From a checkpoint of a small transformer trained on Wikipedia: 8 layers, 5393 steps.
MLP neurons of a small language model. Each row is named by its layer, matrix (up: input weights; down: output weights) and neuron, and shows model dimensions 240-367. Each number is 50 + 12 x the weight over its row's rms, rounded and kept within 0 to 99.
After each neuron's rows, "fires after" lists the tokens most often just before its 100 highest values on Wikipedia text that the model never trained on.

L4.up1281:70 52 44 72 36 39 64 55 51 30 70 17 50 45 50 63 44 59 38 53 43 59 64 65 66 45 50 53 69 57 54 31 35 61 55 49 31 45 39 37 50 52 80 54 62 38 50 61 43 56 33 27 46 62 45 51 38 49 52 66 57 51 60 55 53 27 42 18 58 63 38 68 59 70 45 41 44 54 47 49 45 54 30 48 50 60 44 64 59 70 39 19 52 46 52 63 47 52 65 26 68 46 28 25 55 59 34 50 64 40 36 60 47 55 46 32 42 60 61 48 36 63 60 42 77 45 78 60
L4.down1281:62 52 37 43 43 45 54 40 59 46 71 50 42 38 49 23 49 68 47 67 71 54 53 28 47 59 44 35 48 52 52 54 46 35 68 45 46 46 54 51 26 25 64 61 45 43 64 74 45 59 50 44 43 35 37 53 53 61 34 51 49 57 45 50 57 56 27 64 40 55 48 42 57 43 40 67 69 57 50 50 49 49 80 38 36 67 40 35 43 26 57 46 60 66 64 48 57 39 44 59 33 68 31 52 36 59 57 37 68 63 49 41 54 27 47 57 59 47 61 57 54 26 64 50 43 46 39 61
fires after: ",", " |", "=", "|"

L4.up113:51 55 19 33 50 57 61 54 57 48 47 43 59 45 53 53 51 47 45 38 56 51 62 54 51 31 55 62 62 50 47 47 51 49 77 66 43 50 47 55 41 58 48 37 61 52 54 34 42 57 39 38 42 71 59 41 49 66 40 54 42 53 52 33 54 54 33 50 59 73 54 38 57 77 38 52 50 69 47 46 53 29 36 53 29 52 46 64 44 50 26 78 52 48 21 63 56 44 40 45 44 45 40 12 49 44 46 54 39 54 25 72 52 52 37 67 40 45 54 61 53 67 24 29 30 56 63 33
L4.down113:50 51 76 89 51 51 31 43 35 49 62 40 55 52 60 61 18 49 42 52 83 54 37 40 27 26 58 44 75 42 38 38 59 57 44 34 76 47 43 42 33 46 51 53 50 44 53 50 68 61 43 49 56 34 56 34 69 74 54 50 57 54 55 40 69 52 54 58 37 68 65 42 31 35 55 56 64 59 17 23 21 57 40 52 50 59 48 30 45 53 32 46 46 53 51 39 52 35 65 53 55 64 43 50 54 48 60 64 50 53 45 44 38 47 51 47 38 36 51 38 58 23 40 46 43 49 51 40
fires after: " b", " B", " Ber", " Ben", " Black", " Master"

L4.up1267:56 51 66 44 58 80 67 58 57 35 19 33 43 41 55 52 60 57 61 78 53 39 52 51 46 43 64 55 46 36 55 47 64 58 28 52 72 47 52 42 53 57 41 50 71 49 57 52 54 41 65 38 35 59 66 73 68 73 65 62 32 54 33 49 48 64 54 50 46 53 63 52 32 43 52 61 54 45 45 37 62 75 42 30 40 53 33 25 41 70 50 47 17 41 67 55 44 37 41 56 58 43 65 54 47 55 35 57 28 50 45 43 63 61 27 63 49 36 47 43 42 62 36 61 56 52 37 82
L4.down1267:56 35 38 59 32 52 28 60 38 68 46 45 38 56 42 42 57 56 52 57 39 59 44 31 51 46 64 41 32 46 37 59 53 55 59 48 45 39 45 66 44 38 26 37 42 50 31 50 40 58 41 49 28 54 50 43 38 52 38 41 51 51 56 39 59 43 61 41 59 09 65 50 44 53 53 77 65 64 38 45 42 21 34 52 63 50 47 52 55 35 57 51 58 44 62 62 34 76 66 65 47 50 54 78 51 68 52 36 45 76 83 50 51 64 35 61 37 54 75 53 54 51 57 47 24 47 48 52
fires after: " U", " RO", "20", " MA", "A", "U"

L4.up41:52 42 56 41 65 52 40 59 71 53 44 32 42 40 39 55 70 55 48 33 38 65 52 51 54 55 56 66 62 26 70 53 56 72 35 45 64 32 54 49 59 73 50 52 38 36 46 45 45 40 57 53 42 33 40 55 46 34 52 48 72 52 24 45 55 49 40 56 54 34 71 60 36 36 51 74 53 62 40 46 45 70 61 63 58 55 78 49 24 54 45 44 51 58 44 56 60 47 55 47 59 48 54 49 57 42 49 34 26 60 32 34 49 39 26 57 45 38 56 52 38 60 66 70 38 40 48 74
L4.down41:44 34 50 58 28 37 43 45 46 72 36 63 63 43 37 33 47 49 24 59 45 45 42 48 34 47 37 49 18 46 47 51 39 46 52 39 62 66 51 54 57 32 43 41 45 49 62 45 40 47 61 32 46 37 60 50 55 58 45 49 46 49 42 52 82 53 47 47 40 39 67 43 40 63 46 70 31 56 56 51 43 68 54 57 67 51 49 62 45 47 46 44 41 26 44 10 68 52 45 54 34 55 78 47 64 34 54 70 67 75 35 25 46 52 70 54 46 45 65 56 26 46 32 48 20 41 38 52
fires after: " ", " |"

L4.up54:69 66 40 67 49 56 65 45 55 57 67 33 58 40 37 62 45 60 44 54 57 48 62 44 73 50 48 61 61 67 68 53 47 61 44 49 43 48 32 37 53 39 77 30 46 44 45 25 41 47 41 24 90 42 54 45 32 62 41 60 52 46 55 42 45 32 26 31 59 59 60 44 37 46 50 57 60 43 49 69 64 50 46 43 35 55 38 60 49 68 47 31 58 53 55 68 68 43 46 41 68 59 45 29 49 51 39 55 54 38 38 78 44 43 66 58 43 65 50 52 41 53 46 64 63 52 64 40
L4.down54:67 31 51 41 32 24 54 29 53 25 52 33 43 41 54 48 26 72 50 40 38 70 57 39 62 66 61 71 34 57 57 70 47 37 33 36 45 70 58 57 34 42 78 52 47 58 79 30 38 65 53 45 47 58 57 71 65 51 57 59 59 63 37 52 50 62 62 53 48 62 48 37 51 63 45 72 37 67 44 46 42 59 71 44 39 47 46 44 49 48 50 50 44 50 70 52 52 35 66 39 41 58 27 33 58 61 59 37 50 41 46 45 40 45 39 52 44 51 40 38 48 45 50 35 74 79 51 26
fires after: ",", ".\n\n", "\n\n", "==\n", "===\n", "."

L4.up1481:50 36 32 55 51 44 49 39 47 61 59 62 65 31 41 62 63 46 58 54 59 69 54 41 63 70 36 46 66 39 57 57 59 47 71 53 48 59 48 42 61 68 47 55 63 41 47 57 42 34 39 43 47 55 21 47 56 51 31 45 35 58 62 30 39 33 40 53 52 51 58 50 52 45 58 47 69 51 46 72 67 73 45 38 53 58 49 49 48 42 62 58 60 57 57 53 47 54 78 66 67 50 48 70 65 46 43 32 64 72 35 26 63 61 55 33 57 38 61 47 69 41 27 63 42 45 43 64
L4.down1481:48 54 57 73 46 64 36 28 55 64 50 30 40 65 46 57 29 52 57 48 62 51 51 51 32 65 47 47 48 45 51 51 42 47 43 58 50 29 47 15 52 60 51 54 34 56 25 48 31 61 41 29 61 59 50 51 62 61 31 59 62 53 48 32 51 36 61 62 50 64 54 40 35 30 78 45 60 58 53 44 42 63 70 42 46 52 28 56 49 45 50 40 48 37 69 64 53 39 67 52 59 73 44 59 75 52 63 52 38 52 36 43 55 54 76 59 49 66 53 38 43 19 56 31 44 51 48 55
fires after: " R", " S", ",", "-S", " G"

L4.up960:67 50 48 54 57 47 45 46 56 23 80 59 48 59 42 64 53 66 36 66 59 45 62 50 59 56 47 31 70 56 44 24 52 68 60 77 45 37 40 57 41 51 64 57 60 51 64 49 39 62 44 33 43 69 34 44 27 43 62 45 75 49 65 47 51 35 38 39 67 65 59 46 40 47 43 48 59 46 50 66 44 31 29 43 47 38 58 42 34 38 41 50 58 54 47 60 26 32 38 30 48 24 59 47 41 53 39 63 60 49 42 75 57 54 61 38 36 58 60 51 33 67 53 69 43 65 54 42
L4.down960:55 63 53 18 29 35 38 38 41 29 34 51 53 49 78 46 17 55 43 61 63 56 41 46 61 36 40 45 44 52 66 58 56 65 59 37 50 25 60 45 62 72 60 48 69 50 57 69 42 59 51 41 74 53 46 51 56 56 37 49 44 49 71 39 39 57 45 41 38 49 46 30 57 60 35 62 45 54 52 49 37 53 59 55 41 77 56 58 61 53 43 23 45 62 62 49 50 67 59 56 35 66 34 37 29 37 48 38 32 52 59 40 38 29 43 43 46 52 58 48 59 39 53 40 46 47 53 45
fires after: ",", "},"

L4.up1505:55 11 58 38 60 35 32 45 66 51 56 50 52 32 27 44 51 50 54 39 33 68 63 50 51 70 50 49 43 52 49 39 45 37 69 57 34 58 57 59 53 61 82 52 65 36 56 48 66 58 58 43 50 49 51 60 52 40 52 65 64 51 40 50 52 35 41 59 54 55 32 63 44 60 36 35 41 50 56 60 56 57 39 40 59 28 65 47 41 51 60 37 52 36 59 52 44 62 49 35 75 60 46 63 42 55 50 37 62 46 36 61 52 48 74 36 48 38 57 51 61 53 42 50 56 73 34 54
L4.down1505:55 46 52 52 67 57 25 51 46 55 46 53 54 58 66 50 53 45 37 64 63 37 34 33 42 40 37 34 51 42 42 46 61 48 52 73 61 18 39 33 46 72 57 55 52 42 61 62 52 56 39 46 47 34 63 46 58 55 63 44 58 34 72 25 57 50 63 57 49 31 57 50 47 49 70 62 64 73 44 36 48 47 55 46 49 65 48 43 44 46 44 66 39 39 48 53 53 55 52 52 62 66 66 73 51 61 43 33 48 53 66 35 49 31 65 55 40 53 29 38 51 24 55 41 43 37 64 42
fires after: ",", " Gl", "-l", " Del", " del", "-s"

L4.up1394:61 49 57 44 38 50 41 36 36 44 47 34 40 52 77 60 62 54 70 26 43 57 29 59 41 50 39 64 73 44 58 59 31 72 53 46 68 47 59 39 64 66 52 67 53 45 52 51 40 38 56 42 57 63 26 51 53 61 38 53 44 49 56 35 63 83 30 47 38 51 48 61 34 60 60 76 29 73 47 41 46 63 33 62 33 52 48 43 46 44 51 47 38 48 55 43 38 71 44 35 66 36 70 45 77 42 37 42 31 58 66 55 54 46 36 76 54 69 57 32 42 51 49 54 43 62 54 65
L4.down1394:48 26 58 68 74 54 56 63 70 60 44 69 43 49 38 40 22 61 49 67 62 58 53 59 65 59 49 28 51 47 37 50 38 55 57 38 42 52 55 43 48 32 54 28 56 64 47 46 46 58 55 45 33 42 43 35 45 45 51 58 34 53 40 33 47 42 50 56 52 43 51 36 41 47 37 45 52 61 42 54 28 48 44 64 53 38 50 38 50 46 44 33 32 49 51 51 50 76 48 57 39 66 39 66 30 47 74 67 56 61 64 33 35 62 56 48 55 18 71 58 51 51 51 51 46 52 70 26
fires after: "19", "20"

L4.up134:61 37 51 40 46 66 48 39 72 44 58 45 51 55 27 38 56 44 63 55 44 45 28 36 59 53 60 57 59 56 50 33 54 57 62 63 75 42 50 66 43 62 44 54 59 49 54 60 66 36 40 63 49 29 44 59 31 22 39 32 67 63 51 41 51 42 40 80 50 60 70 58 36 53 49 50 45 49 54 82 65 58 71 38 43 40 62 65 34 44 61 66 51 48 63 45 53 23 36 41 40 17 62 60 49 46 46 67 47 38 58 45 52 61 50 47 47 50 65 56 34 67 36 56 50 41 49 42
L4.down134:51 45 71 58 43 56 25 24 47 47 49 46 56 48 58 54 27 40 23 63 78 57 28 64 50 35 56 59 60 56 42 56 69 60 43 63 57 35 34 47 54 27 37 42 59 30 36 59 47 51 53 52 37 44 66 39 48 67 46 41 64 38 59 37 67 38 62 60 38 56 66 51 40 37 75 37 60 42 30 50 23 42 51 32 48 67 42 52 51 35 39 58 52 81 67 41 54 30 57 41 41 52 64 60 49 49 39 54 75 48 70 51 44 43 61 62 37 45 41 36 50 25 64 61 38 55 58 44
fires after: ".", " am", " Ty"

L4.up1340:48 45 17 32 44 50 49 50 30 40 60 42 30 68 22 43 54 35 29 41 39 44 52 68 55 55 38 56 49 54 41 55 60 59 48 75 56 50 54 54 57 53 68 44 61 69 73 58 44 59 63 30 43 70 68 36 64 55 65 55 64 48 52 48 38 61 40 72 39 57 57 50 45 36 76 79 53 66 36 57 69 48 53 51 48 53 34 47 30 56 31 70 23 53 42 46 62 67 42 54 69 35 48 58 31 50 43 55 50 83 60 65 53 43 51 66 57 45 57 62 61 48 52 15 36 52 54 58
L4.down1340:45 53 53 64 48 40 41 46 56 39 54 50 69 37 58 62 55 59 26 57 51 48 65 47 37 60 37 51 63 47 54 48 60 67 45 51 38 90 35 31 58 58 58 49 54 42 38 35 61 60 56 51 64 50 65 41 48 57 55 43 43 38 35 31 66 42 62 44 50 52 68 47 70 36 43 42 63 41 58 45 46 77 49 60 59 41 52 48 62 49 49 63 61 39 69 52 28 33 27 34 56 55 45 39 48 31 38 52 49 53 47 40 27 64 46 51 42 48 34 47 63 40 53 64 57 50 56 30
fires after: " b", " bi", " E", " B", "B", " micro"

L4.up1277:42 69 45 50 43 52 77 38 49 41 57 30 52 41 37 35 51 35 47 74 61 46 57 45 61 39 54 61 42 71 61 51 41 45 46 65 55 48 44 61 39 26 65 52 65 57 39 46 59 59 39 67 77 54 55 36 54 59 44 61 64 48 52 45 45 61 49 55 49 64 52 56 38 49 53 50 55 59 56 59 35 33 43 24 19 48 41 57 43 73 43 33 67 48 56 51 69 32 47 43 48 55 46 44 50 41 61 54 36 34 62 47 57 65 68 46 43 56 50 40 52 60 45 39 46 62 54 61
L4.down1277:52 44 53 32 46 54 51 62 42 46 47 53 67 36 46 45 44 47 43 46 72 43 54 34 56 37 34 57 38 31 44 45 65 67 60 56 68 41 56 56 38 38 70 45 55 33 69 49 72 57 44 47 27 52 56 46 58 31 40 61 50 58 55 63 42 31 47 48 41 46 32 44 33 45 42 51 62 65 34 48 46 40 50 55 31 75 53 26 42 43 20 37 28 62 42 28 51 61 43 45 66 43 64 69 53 50 32 36 56 51 58 25 54 48 67 53 48 56 69 46 60 40 41 49 34 36 53 60
fires after: ",", "00", "|", "0", " such", "5"

L4.up851:43 37 43 51 40 52 35 31 26 52 42 58 40 42 36 68 40 36 47 46 53 40 53 56 27 59 66 33 32 47 45 53 55 58 51 57 43 41 52 49 51 64 16 19 68 47 63 54 40 44 56 57 38 38 34 58 60 57 59 56 55 34 31 46 43 57 20 59 60 60 41 49 72 49 57 52 63 41 60 43 74 59 67 35 61 47 55 56 50 51 78 54 51 58 64 46 47 51 60 68 53 70 49 90 43 55 58 54 52 72 43 60 67 57 50 58 69 58 53 46 44 50 55 58 35 35 25 62
L4.down851:53 63 45 61 55 67 35 42 29 67 53 55 61 57 65 43 47 60 41 58 53 60 44 44 49 40 55 43 53 38 49 54 45 61 49 63 52 32 24 16 47 56 70 42 54 52 46 45 42 45 49 36 62 65 56 51 62 58 62 57 63 43 39 39 47 56 59 59 55 47 70 38 27 31 67 72 59 64 32 29 22 50 64 39 49 60 49 54 64 61 37 52 62 64 66 50 47 45 58 53 54 68 52 63 47 47 66 31 52 57 76 41 51 42 49 61 46 41 53 54 58 33 68 48 44 35 58 65
fires after: " F", " W", "-F", "W"

L4.up289:57 61 60 45 69 64 77 63 78 52 37 54 50 55 63 72 53 57 53 57 56 45 45 49 71 26 59 47 57 42 61 56 63 59 38 67 70 48 35 39 33 51 60 52 70 56 48 54 33 29 69 34 51 40 40 58 51 48 46 35 46 47 41 41 44 46 47 43 74 40 56 67 32 45 48 58 41 37 47 36 39 74 53 55 45 54 63 34 35 56 63 75 54 69 61 54 43 44 52 63 48 53 58 49 63 52 51 35 48 47 37 27 44 48 40 58 52 35 21 42 61 46 47 73 74 46 59 54
L4.down289:50 62 78 64 25 27 49 54 60 38 49 45 65 48 57 51 65 59 63 47 58 62 50 34 44 46 61 51 36 39 40 56 60 57 33 41 77 49 48 58 61 51 59 68 45 39 49 59 40 46 30 42 57 23 36 39 19 54 46 55 80 46 53 75 42 47 61 35 38 44 37 48 42 73 37 42 31 57 46 46 42 55 63 52 64 50 44 36 51 58 53 30 43 33 61 33 41 34 57 52 48 48 43 54 58 39 56 70 64 42 55 31 29 56 44 59 55 70 53 58 27 58 50 48 32 40 54 30
fires after: " ", " |"

L4.up248:47 44 32 37 52 46 73 51 66 26 42 29 46 32 31 39 43 41 48 70 51 49 49 55 50 41 44 43 55 48 39 34 71 90 59 41 57 39 61 38 61 54 58 43 54 29 51 66 45 41 35 56 40 50 40 57 61 49 46 55 74 37 41 57 48 46 58 51 63 56 58 52 55 32 34 50 28 59 60 45 35 58 59 70 52 57 73 60 28 51 55 43 53 49 69 51 37 38 38 76 53 67 52 46 66 53 45 47 47 41 58 23 68 42 47 37 48 66 49 49 39 47 87 34 43 58 39 59
L4.down248:43 52 38 39 36 49 24 48 64 51 50 58 68 45 57 55 48 38 50 24 77 24 43 43 65 52 76 54 42 50 39 40 43 54 61 49 59 57 59 49 38 64 57 59 36 36 48 46 45 46 75 48 50 51 53 42 53 71 40 66 30 32 46 81 49 52 29 45 36 60 50 33 46 39 62 58 49 43 51 52 42 70 37 61 37 42 33 44 34 16 59 47 68 57 43 21 31 63 27 42 43 38 47 51 42 35 46 45 96 58 48 35 62 51 44 45 39 48 51 54 48 51 45 35 54 49 39 32
fires after: " |", " a", " the", " is", " was"

L4.up409:52 50 63 37 51 47 66 55 47 55 39 57 70 54 38 63 55 50 60 44 42 18 64 46 54 49 24 70 16 40 51 77 48 32 54 38 36 53 53 44 47 36 54 62 62 24 52 59 47 38 43 57 64 71 24 47 50 35 40 46 70 38 30 52 52 48 64 60 66 40 62 33 50 67 63 45 52 66 48 56 66 52 58 45 31 56 59 39 44 58 40 25 60 45 40 51 53 24 68 41 26 46 20 55 67 58 56 63 57 24 48 52 66 49 34 43 67 79 78 42 54 43 36 48 47 67 29 72
L4.down409:62 61 59 62 37 32 49 46 45 60 43 41 54 54 50 45 59 64 50 46 69 55 45 41 30 27 30 50 43 56 31 39 66 54 45 69 56 17 56 57 34 39 30 54 61 46 37 63 76 64 79 60 46 53 79 48 55 49 35 25 56 51 64 29 50 47 52 41 36 71 62 51 46 41 59 55 56 69 39 54 54 38 59 54 52 51 57 46 72 72 31 43 66 66 69 50 44 40 54 56 46 58 52 40 44 51 59 64 52 59 40 49 54 55 66 43 46 41 38 48 36 46 55 45 52 56 54 35
fires after: "0", " X", " Beijing", " Tokyo", "00", " Ge"

L4.up654:45 58 34 53 55 28 72 82 55 46 49 50 46 53 66 63 42 77 38 20 34 61 48 55 42 33 37 63 60 67 44 82 26 52 61 57 36 36 50 38 54 43 53 48 64 61 53 44 33 47 68 33 49 59 42 40 70 52 64 59 41 43 46 56 37 49 36 58 63 55 38 70 40 61 46 53 49 56 53 46 50 53 27 39 44 45 64 67 28 27 25 44 55 61 36 75 62 63 55 57 62 37 62 20 56 57 56 27 32 58 38 56 28 45 45 33 58 64 60 35 59 47 56 59 74 44 44 49
L4.down654:40 77 56 49 38 48 34 38 54 50 52 61 35 51 41 59 55 46 62 42 78 50 39 44 59 47 66 45 59 28 38 14 63 80 49 46 54 50 55 37 62 44 59 48 54 40 78 50 46 51 35 66 56 42 56 38 47 32 60 35 40 34 33 27 39 45 39 80 67 28 50 53 24 38 59 61 69 47 30 49 52 41 56 40 47 69 34 34 42 47 43 28 51 46 46 41 61 40 55 38 32 59 47 60 45 65 44 32 73 73 63 43 54 39 62 64 30 40 51 51 60 48 67 57 51 46 61 53
fires after: " Car", " El", "Car", " Col", " Cr"

L4.up372:58 61 47 57 55 73 67 57 61 33 30 65 67 36 47 47 58 58 53 39 77 13 57 52 61 55 46 41 48 38 79 38 42 63 59 66 73 59 54 52 60 53 49 59 36 43 36 51 47 38 61 52 58 47 61 50 71 50 59 57 42 40 45 39 67 56 41 57 32 52 73 51 48 64 27 40 55 71 55 42 62 65 41 32 28 76 44 56 42 55 60 68 61 47 43 51 31 48 36 50 28 53 48 61 61 36 43 65 81 56 54 55 65 26 62 60 49 61 52 49 57 62 45 47 34 43 35 69
L4.down372:70 36 62 59 47 46 48 43 56 59 61 57 54 74 35 51 71 25 33 45 51 29 44 47 63 56 42 55 58 49 65 62 54 51 46 72 25 34 62 38 31 63 44 63 65 33 40 45 35 62 62 69 54 59 62 39 54 46 55 36 44 39 60 55 54 38 48 46 51 66 43 64 66 52 58 45 37 46 71 50 51 43 55 37 39 48 64 40 39 57 51 37 36 47 57 47 58 49 54 48 42 43 63 44 51 49 42 60 38 70 40 49 70 49 50 69 54 50 32 65 51 13 68 36 76 41 52 28
fires after: " T", " one", " under", "20", " t"

L4.up1133:55 62 39 44 69 25 58 54 53 47 50 32 62 68 45 62 66 42 46 74 73 49 68 66 42 47 35 28 71 60 56 27 73 72 58 37 50 44 46 51 44 42 66 44 53 36 57 70 38 48 47 40 52 49 62 54 07 37 66 54 58 49 52 71 52 37 43 38 57 43 53 53 47 47 73 56 40 44 28 47 39 47 56 56 60 23 54 55 25 32 76 54 56 38 55 47 31 42 50 51 58 48 56 48 44 54 55 52 42 41 57 42 53 37 46 66 49 40 22 43 55 63 54 56 32 52 27 48
L4.down1133:40 57 62 32 74 61 36 52 43 55 47 25 53 64 53 60 25 51 56 45 37 37 59 50 52 28 39 43 47 47 32 67 62 58 47 73 64 39 20 31 34 40 53 40 52 49 54 54 74 43 50 40 60 46 34 45 57 78 51 45 54 35 42 39 63 50 43 52 41 73 64 42 47 48 59 57 53 50 74 41 41 38 25 26 51 60 70 62 57 50 23 33 47 58 57 40 42 50 51 44 45 57 33 31 34 47 51 67 57 49 57 59 46 38 58 43 59 57 56 55 61 59 39 33 36 41 77 55
fires after: " is", " are", " (", " be", " was", " remains"

L4.up270:61 28 28 55 60 32 71 25 40 50 57 62 63 55 54 48 49 40 38 37 43 47 52 71 52 51 38 46 43 57 60 40 40 62 61 43 56 50 21 68 50 87 49 33 54 40 50 49 36 50 39 48 61 52 17 46 36 47 32 62 72 57 57 56 51 53 59 65 49 51 61 56 45 52 62 43 63 53 53 61 68 69 57 44 55 70 46 49 39 52 42 44 35 51 59 46 55 47 63 55 47 46 33 49 76 33 56 56 53 36 43 60 54 53 54 45 38 56 62 24 55 57 38 47 52 47 60 40
L4.down270:25 50 57 41 37 54 43 60 35 47 50 50 52 69 48 47 37 61 40 33 54 35 37 51 68 63 66 37 49 46 45 42 52 53 30 49 38 71 43 39 57 40 53 43 53 71 54 74 28 77 54 46 35 53 59 37 53 47 48 58 33 27 50 43 47 45 42 35 36 35 47 49 55 67 64 42 52 35 39 33 65 26 38 33 54 57 50 56 35 56 46 45 59 39 48 38 46 52 44 50 48 57 56 60 58 63 41 63 86 70 66 51 60 52 47 35 45 63 46 57 62 48 57 59 24 69 46 42
fires after: " M", " G", " the", "M", " K", ","

L4.up657:59 53 60 56 45 62 71 51 65 35 34 45 52 43 31 38 18 49 60 60 77 51 64 53 52 44 41 42 58 50 82 67 71 39 43 67 35 58 46 51 56 72 67 50 48 53 52 44 50 42 50 43 74 49 63 43 40 20 60 42 56 67 63 57 37 48 41 47 76 52 57 44 40 29 57 51 29 39 41 51 39 47 50 44 51 34 32 67 39 58 63 61 49 55 41 45 37 51 52 38 54 37 53 64 17 40 64 50 67 48 43 42 48 38 52 27 39 52 49 38 34 60 55 61 64 51 35 49
L4.down657:49 53 60 53 50 34 38 44 67 22 33 41 38 49 45 38 25 54 50 55 66 34 46 66 71 44 62 43 45 38 57 30 40 23 58 46 51 21 48 30 79 56 57 39 56 45 57 37 49 41 48 52 57 51 53 30 47 39 66 46 58 44 34 63 43 28 65 68 63 35 34 39 76 43 49 56 56 55 29 53 43 40 51 43 29 69 43 41 53 45 50 39 40 62 43 58 58 65 44 48 63 49 40 69 68 60 33 55 49 35 49 52 60 52 19 50 34 71 34 63 51 47 72 35 38 47 48 47
fires after: ",", " un", " \"", " there", " en", " t"

L4.up1205:55 55 45 42 46 48 59 53 52 57 73 22 52 63 43 50 35 43 50 44 71 54 43 38 56 35 49 45 39 49 50 43 71 64 52 48 44 46 44 41 46 54 50 60 53 60 48 38 60 50 62 43 38 63 53 59 47 27 77 68 56 43 44 46 41 49 24 61 50 59 54 66 59 33 79 46 45 53 58 61 42 53 54 61 59 47 41 56 40 34 55 74 30 47 54 60 38 37 47 66 62 64 55 72 36 39 56 55 49 65 43 44 56 59 53 49 44 52 43 39 54 55 62 46 36 42 33 66
L4.down1205:39 51 43 35 36 38 50 55 53 64 57 38 60 57 53 45 52 47 56 65 38 56 46 30 39 39 54 55 27 49 30 47 45 43 48 71 47 39 42 44 53 33 66 71 50 26 47 76 43 73 37 50 43 59 39 47 54 51 47 52 41 49 64 48 39 54 44 35 47 61 53 79 44 65 43 36 33 43 64 64 50 36 37 58 35 43 51 37 43 52 45 51 46 41 35 55 43 78 37 39 66 79 52 50 68 61 44 67 29 34 60 39 47 61 52 40 50 51 60 51 50 40 58 49 43 47 49 49
fires after: " \"", " U", " ("

L4.up176:58 36 34 34 68 49 52 58 57 74 39 48 49 40 38 49 39 51 30 65 54 55 58 68 30 47 28 63 49 42 55 43 65 64 49 32 38 43 47 47 61 71 57 36 54 35 46 44 51 49 60 49 50 47 42 55 38 35 51 68 51 41 55 40 34 43 30 50 46 63 79 61 43 37 45 66 48 49 24 39 54 63 44 27 61 45 61 62 31 29 54 77 49 68 50 43 37 35 28 55 53 61 55 35 70 31 65 67 12 62 73 60 44 40 58 52 49 60 52 54 51 46 45 40 37 50 42 53
L4.down176:36 40 47 70 70 42 55 42 54 53 54 43 69 50 49 52 60 52 38 71 50 68 27 40 63 49 53 42 37 44 55 86 50 49 36 56 76 29 53 53 45 47 47 63 47 36 47 39 57 61 28 61 43 50 39 62 30 35 41 47 69 41 58 31 41 38 37 83 58 68 75 29 55 54 68 61 46 50 41 60 59 55 45 45 53 46 52 50 62 45 55 46 47 37 59 35 48 41 66 55 48 52 59 33 29 31 37 68 43 39 41 31 38 72 68 51 37 44 51 36 42 45 42 61 56 40 36 53
fires after: " are", " is", " be", " were", " was", " |\n"

L4.up204:51 30 61 48 50 54 64 65 34 50 41 47 41 42 47 55 40 51 33 65 34 64 42 48 63 44 43 71 73 55 56 61 38 69 36 38 51 34 22 51 66 52 50 46 61 35 21 33 22 39 54 36 46 47 47 41 50 53 54 51 32 37 67 49 66 42 60 56 42 35 26 71 53 30 56 53 53 53 67 85 46 61 55 48 47 41 52 49 44 71 48 47 54 59 45 52 34 39 69 45 52 46 45 52 56 51 25 44 57 36 39 53 47 30 48 55 51 75 37 60 53 50 65 56 41 63 53 63
L4.down204:36 55 42 48 45 53 29 41 62 55 38 55 52 38 36 59 45 46 47 60 44 55 46 55 58 46 59 39 57 35 52 56 48 38 49 64 53 46 49 52 49 43 68 39 56 49 31 62 47 55 64 48 49 39 63 44 54 42 67 41 55 40 46 56 45 47 39 34 25 56 44 20 44 35 56 30 33 50 60 39 51 25 68 43 60 68 28 39 58 27 36 55 48 34 36 36 58 48 52 51 42 59 51 56 46 43 43 59 60 55 54 42 45 52 68 61 45 52 58 52 77 53 49 55 34 42 57 39
fires after: "19", "18", "16"

L4.up672:42 45 70 35 50 33 47 28 59 18 38 35 61 36 42 69 58 64 59 37 59 50 47 52 54 49 49 67 65 38 67 70 41 48 70 61 68 45 52 74 45 50 43 44 70 42 42 42 39 46 47 63 49 25 25 58 51 27 41 36 63 37 40 70 50 39 49 45 57 38 57 54 57 49 51 36 56 23 54 74 59 49 47 52 31 57 52 58 45 59 55 63 49 44 49 45 64 33 38 41 38 53 56 57 40 41 44 40 43 46 44 62 33 52 36 69 66 74 52 61 42 48 18 64 60 50 36 54
L4.down672:61 53 55 50 63 58 30 54 59 71 63 53 52 65 47 36 41 50 45 51 73 58 41 33 48 31 54 55 49 70 63 38 49 56 43 49 77 48 42 42 51 34 63 55 56 53 44 44 44 85 17 49 55 61 37 61 53 45 43 47 37 47 46 44 53 38 70 32 34 57 52 41 16 38 40 38 61 75 36 58 38 47 57 43 51 39 58 55 41 46 40 39 27 77 32 66 57 37 48 64 37 30 64 66 76 64 54 58 73 24 62 43 64 43 68 54 46 53 38 47 48 29 64 39 61 50 55 68
fires after: " J", " j", " fl", " Z", " t", " T"